python train.py --n_kv_head=1 --d_mlp=1536 --norm="rmsnorm" --parallel_block=false --init="trunc" --init_std_o=0.0314 --init_std_up=0.0314 --optimizer="muon" --warmup_steps=31 --batch_tokens=65536 --train_tokens=487400000 --dataset="wikipedia_en"
MLP neurons of a small language model. Each row is named by its layer, matrix (down: output weights) and neuron, and shows model dimensions 48-175. Each number is 128 + 24 x the weight over its row's rms, rounded and kept within 0 to 255. Numbers have three digits each.
After each neuron's rows, "fires before" lists the tokens most often just after its 100 highest values on Wikipedia text that the model never trained on.

L3.down729:167145157137127083113075129127116125132106148122122133140149133120095075132102131164142156138143122107122125105098130152137125094139115123129115137139146088148169138128124088091117147112075080114111141152166152149148133093106111169128113177105151091125166118147131158089176103111094116142101147151128133082158126175123089097129135093116141094115111175115178131158132096132079134122139
fires before: "ed", "e", "ome", "ie", "is"

L7.down712:139127131097117125115101099117127135085135084137108132093141106151149101149146141116110140145162073116074130124148130103148175125124099162121156139132133110138147113143133170109148137097173134141141128134128084161139169106116131159145120113128117143163086129111109141136126070125151136129147094183127083088114123176144132147100131144156164134168137116158131127129130068104143126143119
fires before: "er", "ers", "ing", "ment", "es", "s"

L7.down1234:135114107133141131135143095156106072117111170160147119115138137131154118117141118124171150123116134121149158147113111163125093135145151125117087084099110111116110129156155103134142084163159097117071138137080129094147121120144136122113121163138114138126107107104103151146126110138162111088126118189156132135135105135140117098086135131088122134089135116150111125135164140108111076166116
fires before: "ation", " the", "ing", "ated", "ational", "ative"

L5.down778:141162146112125162120130135092125137128132107127158088111101123148123107085134131143122092139126145165165179129125100121166100162124166122125173133177150089155160133104085124157129147131108148183093137103127096139121097154104143122102104118088145129091135099131160095081115112162083123120125139148109091150138121153083166106144133142130165113119094127134154099128132131125100135153122
fires before: "ed", " |\n", " |", "ing"

L5.down1393:162124131162105129112154130147151142133161108116148115093144120177157150095132141104106171139164127117122104151152136133115137135112130105099122115110137141112123092082051095137120108130146162122173090131132166123125121122101106124099146147127114122129145100090110121132116101147083132098106118160087103139092127148113138090110101149104118120160099146137181094153117105179172132126155
fires before: "b", "e", "mer", "ed", "ter", "ity"

L5.down471:148135164109146141111097131139126143137140131098156119156147095103105137114129146127094148098118115179089097107120109104122118159117143156152165105154146122076143106139152100139099101115122120147107104153108154122108142146097094151138103124104126110126107126142138130124169172129145180145169170153067134139135094128124162180113133140170113119125115104128114116106148100129139149150123
fires before: "-", " football"

L5.down1208:141107109110179114096143127091127182103153125079141129149125065118138094096104143117137087117102168119107127121150192121141136100119149194160083095140123131117118147118150130121121162106108167105111150118127128094121119131137131115174086107120123122141117114111151134143113103099139161097146133090143118122151116079100164134114102181174117138079109103127189138129115118126145178152115
fires before: "-", "|", "==", "===", " the"

L5.down587:135111136129129151136157129127115134121156108127110117130159142105107131148154152134128140152151114099177070114107110117123127142096174151128153076162120155106123118102135139064142154144086096101112106166128131127120097096162105096150132118134114123124149130149102104122089150150142108126107168106141150135142114098101142122094162116105136191126110153136117084156156156153143107116090
fires before: ",", "|", " the", " to", " a", " as"

L7.down1335:092121107101151112107086113103150079128136160113171116115136119163083139133127155130119101126110113116165125148121104161170165110104138152094138091114165132121135105136121103109080111130099142148103145117143113137108149170152142107117154102155145076151134075165090122188135110123149095179148142113120124166125101087149136179134112140131184110154139165095152131159122111106167126131117
fires before: " of", ",", ".", " to", " and", " were"

L5.down1509:090113116154111143158126133133131160136136105119128148095095145141111173114128127132139115114082103110174166135156137137142147098174133173098132129146160136143104144114113112108114088123136153106116133099161115159119119107106139106139125144165161063097137115133133103116150136149139125111148138138170122172142117133160119092123130107142123171134118113125156115140105133146109150112121
fires before: " |", " ch", "im"

L7.down754:152158119112121113134162128150123120101131112123100119120073104140112116124076081140100105134118123150099093120143122124134103126097122050164101076114138141114100160120106102127107153133097114110160141147143089100093103152149097115137113097120157137132115109132112129178110117134137151212113096145157107107117124099131122153085106100147133127114172116128149097116146149098137118162112
fires before: " the", " a", " its"

L4.down701:065138101111139116141149130127101151147140127116066127105161082117156126140135119140153161138153162125161147147119166136100142138099128144140135114103110131138135140108124128088143109100123169147119163078112109159151113128119128102143167122158185106141109116096127135153142123152153116081126107082131120120143146121140156107114084175108129098130143130106126122136138140147123144142110
fires before: "=", "===", "==", "C"

L7.down211:122131182130143114096132075144136091126159103127149145144134120112117099114099160121131126130109131087135138163119118119114144157155183114091134117133153120189206100158131105111098108134140124077113119140116183104123161161169098121107120144104143128080155101094132119191111149155124075113097138095100150129122128087131091106126132145106145144110145108131171094128108125167115139091114
fires before: "-", " ", "es", "ing", "her", "ist"

L4.down1433:141150151125089111126145114117143129100134118113146163142140179136105110103103108148148138163123136139150134171095134122154115155113126163094125147109130124152127125106160115106134142142124117105066127145160157152118144123129118115147120181094134125157103125103144160119133119159133135127124133124101119166169144129112160120143112127114131138117078137094143092089116108128114146123130
fires before: "ed", "es", "ing", "er", "al", "e"

L7.down362:103096120123091072123152118111128112162161131138085119149119134140086126117107126104168121123140142139140158130122103099112107109151201146106125098204157185116130104153109143119140116154171095156112123116166120059151150165112096135124130146113116117121162124154139147116088159104107135142136140103102117124117126148153101099114140128138148115118149104109113173170123111108145129175061
fires before: ".", "″N"

L5.down42:098134116127167152129130115111116093144156145158102136111112095106141131130110140082124087094158086138115143147176165103134110097118124103153119118123107136135113172130152150173132132145142114110148169101138127141119141125089125121094124132157141140156117116098094095151116129066117100170096112115144146059090093057108117100100104113122109163141149148144125125178111178107119133145150
fires before: " ", "F", "C", "0"

L3.down238:104168083105141133151134124151103112105134136098099109135149129127100118120129111145141105101149098120158128107119114142183146150111153138147147123122124160109101114122093159119108136128109140114112125114087147115140157113156087147097140135123102116127099131147124209086136126118135127179119150148095147110118148113103138139137134151125067136132140152122121130130156167111156129176137
fires before: "–", "s", " W", " World", " c"

L5.down880:162142129152100156143134166138127154080145137128139149123127125103118130118113116118118112097154168111132153113092153169160105109151125103127152149150159168110130150115162128105092144098116134201141084126106120113119121129145077188095117149125113112123135123134133126112123121137145145128131117112090116118123152119129116131076124119121127148099111135081093081149132071127133108100096
fires before: " in", " on", "ag", " ", "|\n", "|---|---"

L7.down25:116110155116119147110114164107180117118172119119110132096119104109121141114136095113111136084083115103137125133104137131097155136144093145117134130133145136134118107138067125134094115083121125071102118123078153133125158132151155121136120142170124118138083093147086123150146106127133142159126083128095155115172138135139092116128101131110197104138114125161162094153123093134192134145121
fires before: " with", " to", ",", "hip", "side"

L7.down705:131134134136104134159131097134162142098138118131093089129109160130091154119148172090115157111111087117100136161139166104106115148138114142135162136122109165117146136115107135128103110165106135097166137147117099149118173149117144116102144114158150131098156129141132155110120123144160127147110155124119145126124117132096125105153119060145132142134126102128115095140140165098143110153113
fires before: ":", " |", " by"

L3.down687:140154098134127089151128127160083138166142133123121108143158082138135110084102134151130112134146119109127117165116130144152110125093167145133183080145090109134112128141149119105126090126153117121159132158136132141164116108137160080086088119125142140133161143109122138152184100147136145137121111128132106171104102139119122096136098129121096144137168139134131117096186170114108138141139
fires before: "ific", "el", "ial", "ern", "ures"

L4.down1493:142129130124105116160127116096080118113107156110147126125155152119154079129101127098094132144167151124135157101118134156149133124122109106130152135136161102099166093113138109123139100134113137118111146148162125138105125145084107091159125147094120133142110134146164107104100131137073106111124164112138168146092126151108113110152132192095157142112144103124149127161115157153132185153151
fires before: " "

L5.down496:117113105121119183118121090111115146132126103110096180097132108115147086151096166159176107118126111164140084162136156105132128131153154114121127126130099120100150091127187111129142121111111137149143138110158123202126153104157148125142155128086180128125130108129108124139115112108117105151160110148154095158078149087141136150129099100078105091121116158160115151144130162122150083149141
fires before: "ose", "om", "at", "ough", "ite", "or"

L7.down729:130101122114166168095148112109127136149161142141100093162104124086112147131154159125142095138138127166113099119125150117135138095115145115150110127134140143116086115168135116093166125156109092149149171124128100159146132174148138091099128158102100126128133159112119122138129156168132101148131111132164133129152120130109116142116127122148142167113099142091133108166147124098158141142071
fires before: " ", "ic", "u"

L5.down1478:118110090151118111082089165123113143083103121096160073108152116127124159127151109089106121129128140127122075118107157113182114116148133197122164153118186184137136123127149157136078145151122153124108135121109122130124105123096103126122131136118114089111127058144092119117165094176162118109130149129115126130147143155131150160103120145097126148150130112122137176127114131107152105139141
fires before: "199", "201", "200", "18", "185", "198"

L5.down1255:166102100138137157133126087088099078131145137110105149128136112134112123110113096118158072129133190102124110130124165134103143112151172135109124149070160111123162118132122140085128149129088123127087130143126150125153152124179148113104093128114117141116144160113121174086081129127118105097115132125127168127121150112084120123129138126153120135117131125104121122122119111108123157076102
fires before: "s", "–", " |", ",", ":", "\n"

L5.down1305:143144102152136109102096163092101111074127114110167142114102145087103130140162108157080128115107099129156107114109127123161151154121114112124160143136103149090111118133164171128164108125132109177137124148124128129163130172146160136124141144151138079131130110120147113111136119129145123091124125126109067130103117079149160116133125129114086110082110147156143108147125145139128143168135
fires before: " ", "0", " —", "16"

L3.down879:132173124096111109149122144108098144099127130093182137105136140097105155124101127095139161104142182166101140129112117146136096191149121110124133158127099142108093109149134149123105135126105144123096143164126156104108117148097140135170090129126113108135133110140123085094164148100153128126120159077116117135140147132131124117146140153144133173085119116095118112193115139126120136178133
fires before: " ", " in", ","

L4.down1466:113149118156144091104104117099128137148100144132146148134131126123148103134189149082128114125146121096140153122119137119095104136093173124111157133149094096147118076118190119086113107128107113105120148142172161102125146131160088170125097115117123130135118119100147147076127125134139136128099126156117071144139148147119127107096107132116112129091117172142138119097114148120099120128121
fires before: "k", "ial", "ies", "ing", "es"

L4.down809:129121173141112098077155132123099098110107132113107152095131135078178119116129148109119099101125141195128134119164123078118096135125183127161104174154133097157096126139100127144145135166164151148141156089146111175119105115103171162105135136101129155107160123095121068096119105151108167097090089180153109139146119145141116126137143120113131139149092110106149078133130141125160193154074
fires before: "ician", "ical", "er", "ics", "p"

L4.down56:111166126108157134071155124110124116139117149175143104122162131131136100091170100114147131124116137141085118144112122130145140143144146123129147183143119115129134097108086120105137113118130107165148081121185092123138131098131108174116103143089120107135144132149138133125120117144106117137150070079094119124074133154145097130110118157155149177131175126166131145174120144091144157118130
fires before: " |", " |\n", "′", "″N", "g", "en"

L4.down182:102111110123152148150143111094101112144127137129141132142081102121175136096122126117124111103122130148160133075148099157138126134126140111164146143102154145120142120111144144082130135110103144097128120106151097105101101093120160115102109123120096125165106128125132101098139109158147135098125092145105131136130157165080108103138110164085135103154131109078142159082117119152158139156114
fires before: "ican", "ician", "c", "ic", "ical", "al"

L7.down658:137149117148128116092134103117098152136134089114157110165124168120137091119106105122138143138123117096093101146097139119117131061107112114147101146138143133119085141120092149128121137128105115135133104129160133120152119139154039134188126178133119144104148131117116115110112122145153144143151097149125112121112150089092147115089088095132116170177131098080111119154140151150127149133133
fires before: " the", " M", " W", " S"

L5.down1009:143113101106131147162061098142155131152166141126118094125139126168166135157162117133084124137156154151177139100086124102097079119135141123174114158130158133133137159120196089121155100075057118097125123077149134134090103105092120161129131132151137123115125149133102078146135122148155137157092155094133147148126085109109150156145121152145099098122125105148099098163119162144171103147144
fires before: ",", ".", ".\n\n", " |", "\n\n", ";"

L7.down472:135154153119119100151093137135190102143149143131118117126122153153128081160118158120136095155164112110166149145144137120128142130136111180131086127084107148091150103138187098084100104104111120106120137128117105167120154093079119155125115161141144163142121094130126129109154133116116128132093118161142122144129129157115107127161129115163096108123109136146108099143113138181091125121158
fires before: "ed", "ing", "es", "s"

L3.down1198:134127105138136110104096119098105161105152101065090139148138154112188135132098105110126117151133147133134106124127154116147142142116170119130071127134107097144130122119096131084140116108148059143114135134123113155126105125134133138137140143129166167143131119122092151145116160102144105164113119127096131112111139180139097116134131080177155154147101164095113090139127150168118063156127
fires before: "en", "e", "g", "work", "p"

L7.down275:111145152133160167102142131124108117082107140149120133130126073109160075116169117125122131102116167087151118121113112163143144115126132124122134126075096138134126110173106109174140143171143115135117161133135124094129113090120128159098139131120159113086114108150129161135119120117143168115139122117140121124134113142125142139152118116146160150103112137155122143075121118164129142145069
fires before: "ation", "ate", "ion", "ational", "ated", "ator"

L7.down681:147150155062137111093158105120160153143174087101144113084126115145142146132112119120143101143131159148106132128179103139109141152156101160116141120149120116151123135144125110113156131112113121077103121101107142125125117165096128092105097104063104142095125100124080149173137130121092182142113128163102153110148137167123129128123109133101137168122101083110131129130154130182097103136109
fires before: "ion", "ed", "ing", "ation", "er", "y"

L3.down1077:144140140151171148133138079140089148121145119097133112123127115128116111152125149086126179110146187175133154117144103128133161165125139154168125097136139155116099128106122086103180127117114121131145136110156097098071118118121109134177114158148092116142077098121151124094132084131128147139092114133120150141168134096125135129072105110132097097083156162161122153126125108145108127156133
fires before: "202", "1", "2", "201", "200", "6"

L4.down1335:138110113125121110124150162138161095111153149114146143120107179095109107131117104098128123105126115165123103103177147186099138095114088122106119131098144116100129121133086157118101150142100113133135117081116086164115109094122138065107091097144160123119137112121151152117146140150143120140125172119157146170143114122117152110171138098070091120118123130152106114126135142159163147116106
fires before: "i", "ica", "ic", "ics"

L5.down477:148083116100139116114136112145101110102140124107106121133172148114106151120096090097181083148106138149095124123149126143165099141133160123160119078125153133143161103114103166146151141168156133140116131110112155137128139136121096101118135136163099158136090138104087128112111134129111129159130142149129186114080156106101130125137111141137085062106111127144105126115110172098139167116144
fires before: "–", ")", "s", ")\n", " |", ","

L5.down96:160096107126081109150093099179088129133165098122116116134136099137172140148166122120140120100166135136135132089129174160170124135134146157152061153147109152118151132143142134097153138111125141074106103102131142149140158148085134140160101131125120099099104156143102164130114104106114145099125167100096129114119149109080121146165106157126124078126114122123159121154123157111185110112124
fires before: " |", " (", "a", ")", ",", "o"

L4.down624:093135140116114087129121135149123111137131100125169140177147126121156134133115134120159137118114143110115095178148140152145125094161108130136079119073083144123146084136139128149114099142136066148106141139106105188131161081074123125105098177126131128097135137115109119119105123112163158145151083150109137126125142139156128103136121129106110091135089125181121113118110165158119105128116
fires before: "ite", "o", "ile", "at", "it", "ose"

L5.down395:107131126148121138134103145123117127144154150104123100098135085110134123155114157151123145142124128152156137121108099135142137156140197145106116140131187137108159140126126140114095179132139104115119171109146148143168132136142097114127141168109126084103103112111131116122124122190136150121144154112123135146165143120100090168133100128153157106124081088136144108084103131122101088180122
fires before: "-", " (", "==\n"

L7.down919:131152105157121098110117145112114121141122128125123144112162121154075136123090127129154103138107131166126102149114092087119103129112126146115103154092090145098137101104130148151132109103112146121145126128101124137120189106143128135125120176129136161070102101120084155092099102112122148096129124101161113130107153120060110110151099142118119128126113119088121101200140148178113111101107
fires before: " ", " T", " S", " the", " —"

L5.down1292:114125141122115055099120141134129137169153132149155096144113108144124114140157137125111124099149111151115166102108129125155142202141172134092079113143114114129105128145132119172085134111120099111111126140147173117088116127117164136144102130145153114125152125146138127119143163143116125143108136113104138102118103109123118163138158150136128098104144102107142127120155146107122181096128
fires before: "-", "(", "The", "===", "A"

L7.down1521:148110113117145145162096107114090142147156193102094098128088124148143086106151121152156127155076098127166100140123124123119161109141138109113087107096138108118101097141120120135133105129138135119133098148130146118180160149140167124123158144128160136143128145160108147149134139120158143122141158110131093120127151106151129145118136097189106082113108108104084129124196128095142131191078
fires before: " ", "ated", "duced", "g", " V", "h"

L3.down425:143164123093138096115136122142173128114123109159113108121126122138089093055161149163134138087134088097126127124146103146123135137136118103130164151109131137115130122087125164089151129154128126184114139121137128142091144140128133131195089114108136092121102110095134133116146133137146112141141126104136157126139103150095106123131101141105103141168123124156163104100140123115138133153103
fires before: " a", ":", " an", " |", " the"

L7.down80:117122088181104101098121118099109146109156156093142140128106096166142148139118118133142071139170142124146128131142120119136095123113152153137143135137097156137124100123126155123132137099145126178139141095122132163172164171121101134115101142113151140137092074118124152117127106119149119121120124099132149117111135089097131096127135129147139141110117125112135135140130148173150136094105
fires before: " ", " M", " D"

L5.down1164:115131172143159178158117122073092122144162115130119131120063112122164160150145148141113171117110097099103115137138152143130108120164120149136101111139150105087144150122137103162156134134099153127146155115155154123110146163117077154128106153139141097122175119121101124096162115143125120122115078097133104149161155171118125121130127153104128145089122132096148138143161143105141109090153
fires before: "ed", "ific", " by", " |", " to", "ored"

L3.down25:156144097183110125125104126114106141141128121138133136138157112111120111165140149085166115123141107154137098137138125169128126122102150111118126164113137146099166148111141100134099094136149135119095135143144153094111133103094145108140126119153104138170085144111134083130145123122153169122136167081106119147142118095079088113124111172106121119094159135094119145157135110140130098114104
fires before: " ", "oy", "ip", "ic", "ed"

L3.down655:131135145138118134098141151161120094154144161090122164114110137120143152119115100140114119108133108150133107110091144130098123113159146125134118126104093125138114097101141159085120131144171140106133135132128131129144154095174116147107060170138177138079110142095112145130132147148132138115112142111124115136197139075117118111159153148154095127142116104139115128110147095133134125123158
fires before: "ad", "l", "ther", "ation", "ite", "ing"

L7.down549:129123104124132150157121130136114097130140123130108125104087086140166107071200139125128123082125110110139123080133145118145092141112149124128115145107074145132114099119117123097135137170160148130099150082147128130103115134100150174118134131147121118096127132166148170110087126135096129142120144134127128141099129150178132137131095155163103142133147130123120152131132107118144135120139
fires before: "ated", "an", "ations", "ate", "as", "a"

L5.down1151:144126097170119126103133132150084141114169123123082090123148165165105083124094111162147140162155153120172103116090134125126145151123176121137119148123129109143120123113136112139099127120115121106114136098107153166134151181127118144148115116147063152115129094136102143113080093157137142136135123085134113140147151137091148132159125145107144147153089152132194103183143113131153119102112
fires before: " ", " |"

L7.down1228:149143125134133164127151128104124119124154079126133154113158112128146123091116120116135149110140095107145136143124138093117127184176120150086158104133128116111169090088143156127147082127152140078133131123111167141117154126139147143099114136157132124115091152136112120156154134095128124095107149209074138133110118151116170086186154130140116113137139122118083124149121088182112118157102
fires before: "ing", "m", "ation", "ce", "ments", "ment"

L5.down909:107147115160167128117122087154125128110139102120095112118089128101162164160126119110137148138156106107139123107117111108121129133135189125146134089111183116162103139130156125131103106127123140115110119069168140135110158162127143164105128125164137143128066073142098141141103121075170124125097106146113102150101105141140151134124118115050150121147127154139116124142133120109119137168096
fires before: "ers", "er", "ing", " of", "ed", "es"

L7.down1267:121110136158073110123139107114120133137126114136127093076091168150127096157144165127107124139134144132109139112111132153159141118158130120089135113142170073121129115144118124116147093145115150107143124116119155124166110113123125118062161135067102128119129119105128119151138158134162107135113140189102140077102128161128156091141083149074151112092145121147178135148124077153111144157193
fires before: "ing", "ement", "ough", "er"

L7.down634:119123133144110101087106109140079131122158110097110130107158128174110093166125107142137106189168177136148152125155132101160116092096111162153137138129123132080142109122174109137145100109118118123130159140179114141125151182159118126111172180139142131116140119160116087123117087143157145127096143103111151137147131095120152127128100128141113129128114100119165141159138126120120123141131
fires before: " "

L7.down1243:151153141166122125122162146151104107129111151152119127126115114144099120132119132141163156090153143174118117130132174131157187124122157139145149097128147125107169118095132115130162126066099103140117094100139146160135188118159094119109105135130128117146124123137146165115133153103146133156148165113120149149115098100111119121144101138122141108115117133102126169099108146096125129115142
fires before: "-"

L7.down497:152111102132108140128134074139148136143141111157115100150083083139159104145100140145116140090108140104156106095129131139128129128113149130117112150116145128123137149159125129167147151132125145123141157125162151135181108159150109158107132097128107148088082119132150127131139133126117116094161134101108144139117086112094138130109141122113179072120132107125166108121127132188149118120125
fires before: " he", "ted", " (", " It", " The", " it"

L7.down1226:122135156098117092129075127099105142111124125113138123154156161142157136156167129120118153127126158144139136124139142132132153130143125173122093126137141187146123135094133164151109095131139105132098155091115166153143136192093134139147105130069093089160158136124111120118136132069136087087079151097095120134120151089140114129138112131145103107131125117153159089151095194113131139115155
fires before: " in", " by", ",", ".", " and", " on"

L7.down936:137143148103086154106199169110135127124112098130133118135121111122137107127139145107125123136108093115169125125095147118132122158077157127144146112111155102107131101136129132125157087115147103120094123076142142105152170105120118101147121149112158137118124069123088124153120125067121150090127122117102099106140074101079125108125141160150077133129124139099122149145106133124117109122134
fires before: " a", "-", " an", " the"

L5.down1378:136123127140137151169127118121098116137152107131148141130131154111085149129098128127101123120146129134167116142123159099083116100111100139167144084130116132109115126141084113113185084128130153088076090105115124085107145124140091182133155076099160155104084143165116140138159129141126147138114130095114169086111151135106130098084145094162145123129142169130099118137128134150122144140194
fires before: "l", " the", "om", " le", "m", "hen"

L7.down1294:105157125104168102140150125114110130136112132149119135129100154064192155159129119154118126171194100143131120123119119157138133123087160157123136117097129087116109112082176110133121125107106159132112146102131152106119126100100104159104159167104147121119134091100117128137138113133168134158142169113155143154104122173133105116134119103123132119124115171125149142135149157148114106134143
fires before: "s", "ific", "ed", "ing", "al", "at"

L3.down1470:134099130148157126124128111145158136104105106106134130168139126120141089126148165136151177133125147107132131109125134088114119128173151160123114087173104152128142095131100115128195146138113149112143173088098144145138156189154110132094112147116113135099138157158132123157122172103144116121142132132113142127143113122117138134135109129120167114131156169163126121109123173137170099125092
fires before: "n", ".", "m", "e", "b", "st"

L7.down1168:135126108122097093132128150149117115145134098116134130119110107136158141158133173128130116098088125122088122119133152160095201151154103130141130116117113113116134105120123129138125129226116169097114104120104127155108089130146110122112104143128115120117117073166115144136101145163173123088113135128104116114116125127130123146126108139148163093125126095156130136131126142139122113138127
fires before: "ad", "ing", "al", "er"

L4.down677:128115137141104113156115099135147140091124130123132099094146109134168127121152132094115113141133117120125098106146160079156108180106153201152173137168120134114123121104090125132121155095111150126127126089120119125102098152101087111144118117129124088098153115144123116095108081181096125085151146126118171114169148117145144114100110131082080134114133101139129178164111101163149098123136
fires before: "202", "201", "199", "198", "200", "196"

L5.down251:164123125133125128129171119122128094103121116103128135101130123120133163128166146114126131129143151118129134124112124090101159100122091124146144087079098090118107092174077121172112117097131136094200150103139125105143134121152140145177116127137104126118151155107156168135132129121116119145101118149131160137117088133117122134111109137179118117128117116112119117120089107151175112133164
fires before: "er", "ter", "t", "b", "ul", "re"

L3.down787:104127140087117115129138132131142151158181113115164127104116094154134125156127109158155137117128154094153144087138127117165111126112166125102110110099155121100133082131159105126134142088107134112131141130152158108146109102126076148148123176131165135161162114151145095115128076116144141132136157121095169146134130096140115161113085139158084085095172118145173099156130140108172120165125
fires before: ",", ".", ".\n\n", " by", " and"

L4.down1448:138126136120139127143112142158096138136170131125144113147108169143118114130147143086161196124118088096134141078113105134160147137123134118128088135175129174127142083121125131139153113124107110147168166101110155130074175119101145103172108133103137109152106120129139091114119100134128140113085136167112134123129130133075116129125094109088115129153135134160136103166129070178136093181132
fires before: "8", "1", "6", "0", "3", "9"

L4.down1090:118121146150148141153098107136107131127106135107123133086146102086123117116110117101138097122148118149133144101121127156166169129131182120105122111127121134127147130139122089099139133125138128112111086105084104098134117114087168078070092119136152148149116145133119118182107140145068114169077162100126137091130115109120109092091123128158125118171137123090142117170121144133144148136122
fires before: "en", "g", "ene", "er"

L7.down1077:112141144101075103158113122128129145167158127123146108147141123135143093163146126157138149143178107131127108111111076169156121129138176142185116172175130136105140112115156135082136132150128160151116111118165156119145130156137121160115084139161152134133154153130159136153125106096122121118133145085109144152140157095120100144141096122143135113129141102110144120148136102119138121169163
fires before: " of", ",", ".", " were", " in", " from"

L3.down882:114124111143144138152149153107127150148175087148141137083162139112192139149150125117140155136136152096160129149142147162119128141154172165154150117113121119113100157096131136135106138140130117151112127106135138132187097158117148159106091127129148114142138081123111128154139090083111116099157111113096151137114124126103127141122129126131111125147106163144161141165142124135162133107136
fires before: "=", "ital", "===", "==", " a"

L5.down259:104147133106153088142134128137120095111130168120165132147085161151117104133145113135152115124126142156107081127142144133114161128135142115131091123124158143162132133088119132056146119142133121108103144127089085116104156105126129127098109128124114119164133142155085120101111129126165172115150144125107108135128142096119092125137111112114164148146095112134139122106078190178219106130141
fires before: "ica", "ican", "il", "ociation", "ad", "i"

L3.down254:134153119129107133133129110162086159105154142110111159117103129131094088139093111146130151105140101153130170079093149165158147115129120146133138119177144118159129102156113123139102118110100122086096105132125131121074142144112133137107164098118085117129145139132100118109137068091083125110129180101105134137138119123099110108148123124151136129150122109115151118117106129139167140109130
fires before: ",", " |"

L3.down1212:111071107134127099155124157151104130157124177173187140139124135098102133125118114086103074102121157140113111145167134108161149140135149117144137119075079119108136124115131153127123144137101105123136124095106112157181137089127155108110107125107118154147142111110132105095139131149134180118102127142116099159152129162122056102119106137088109168088129110104184079164122157141126136136139
fires before: "ific", "ist", "ical", "n", "ial", "az"

L5.down1091:155153131149105157113061128090129114126149115142129134119122143101116101120145106177148088138131153098118141125112146135124120109150166134147157156093096108140121113161140125125156146154090107161127115106142157158128129133152119100131100124055134096109159126117100114096170101107174058169137143141119114109132145108138124115129124136104117116160122072133115153157116071105143144113160
fires before: " |", ":", "9", "^{", " w", "s"

L5.down866:121140135153119136124122132125133124107143106136155140146122168115119139141139090156162144112147163172112132113096116149165127149119163101133092102138108137134118148142148125122173136145094120107088168117172170143102133149164076120106116168120123183135114115158126126130133088152102165133100135089130105151137205121101144130109104115134133132100138112131158126146191138127138123166112
fires before: " the"

L7.down593:150130114110097095176157120115104120105112161126157149123119161142107167127106112176172157122154147101132125152147138116086137141129125125135111099155134161089099083116111139106183092157140107085146105137145147111138116114161085074142170148111164167147119133155092163120098132130111103146120141087111098122120084115128094117111125154100102113131162129135072135155125143133113088134137
fires before: " the", " his", " a"

L5.down85:117139120132153138184142138099139172106158120139141115108174114148099112132120105125097136133156139134152132089133156153085137149116157148157116098124152135116101124110121124143122099116143120140129126134101100094121130101110125170142116143109137099157095168116164198110116143132112137078097131159117096119144123123157165106139113114114101145115105152124152082151107130182110111091135
fires before: "199", "200", "201", "202", "0", "198"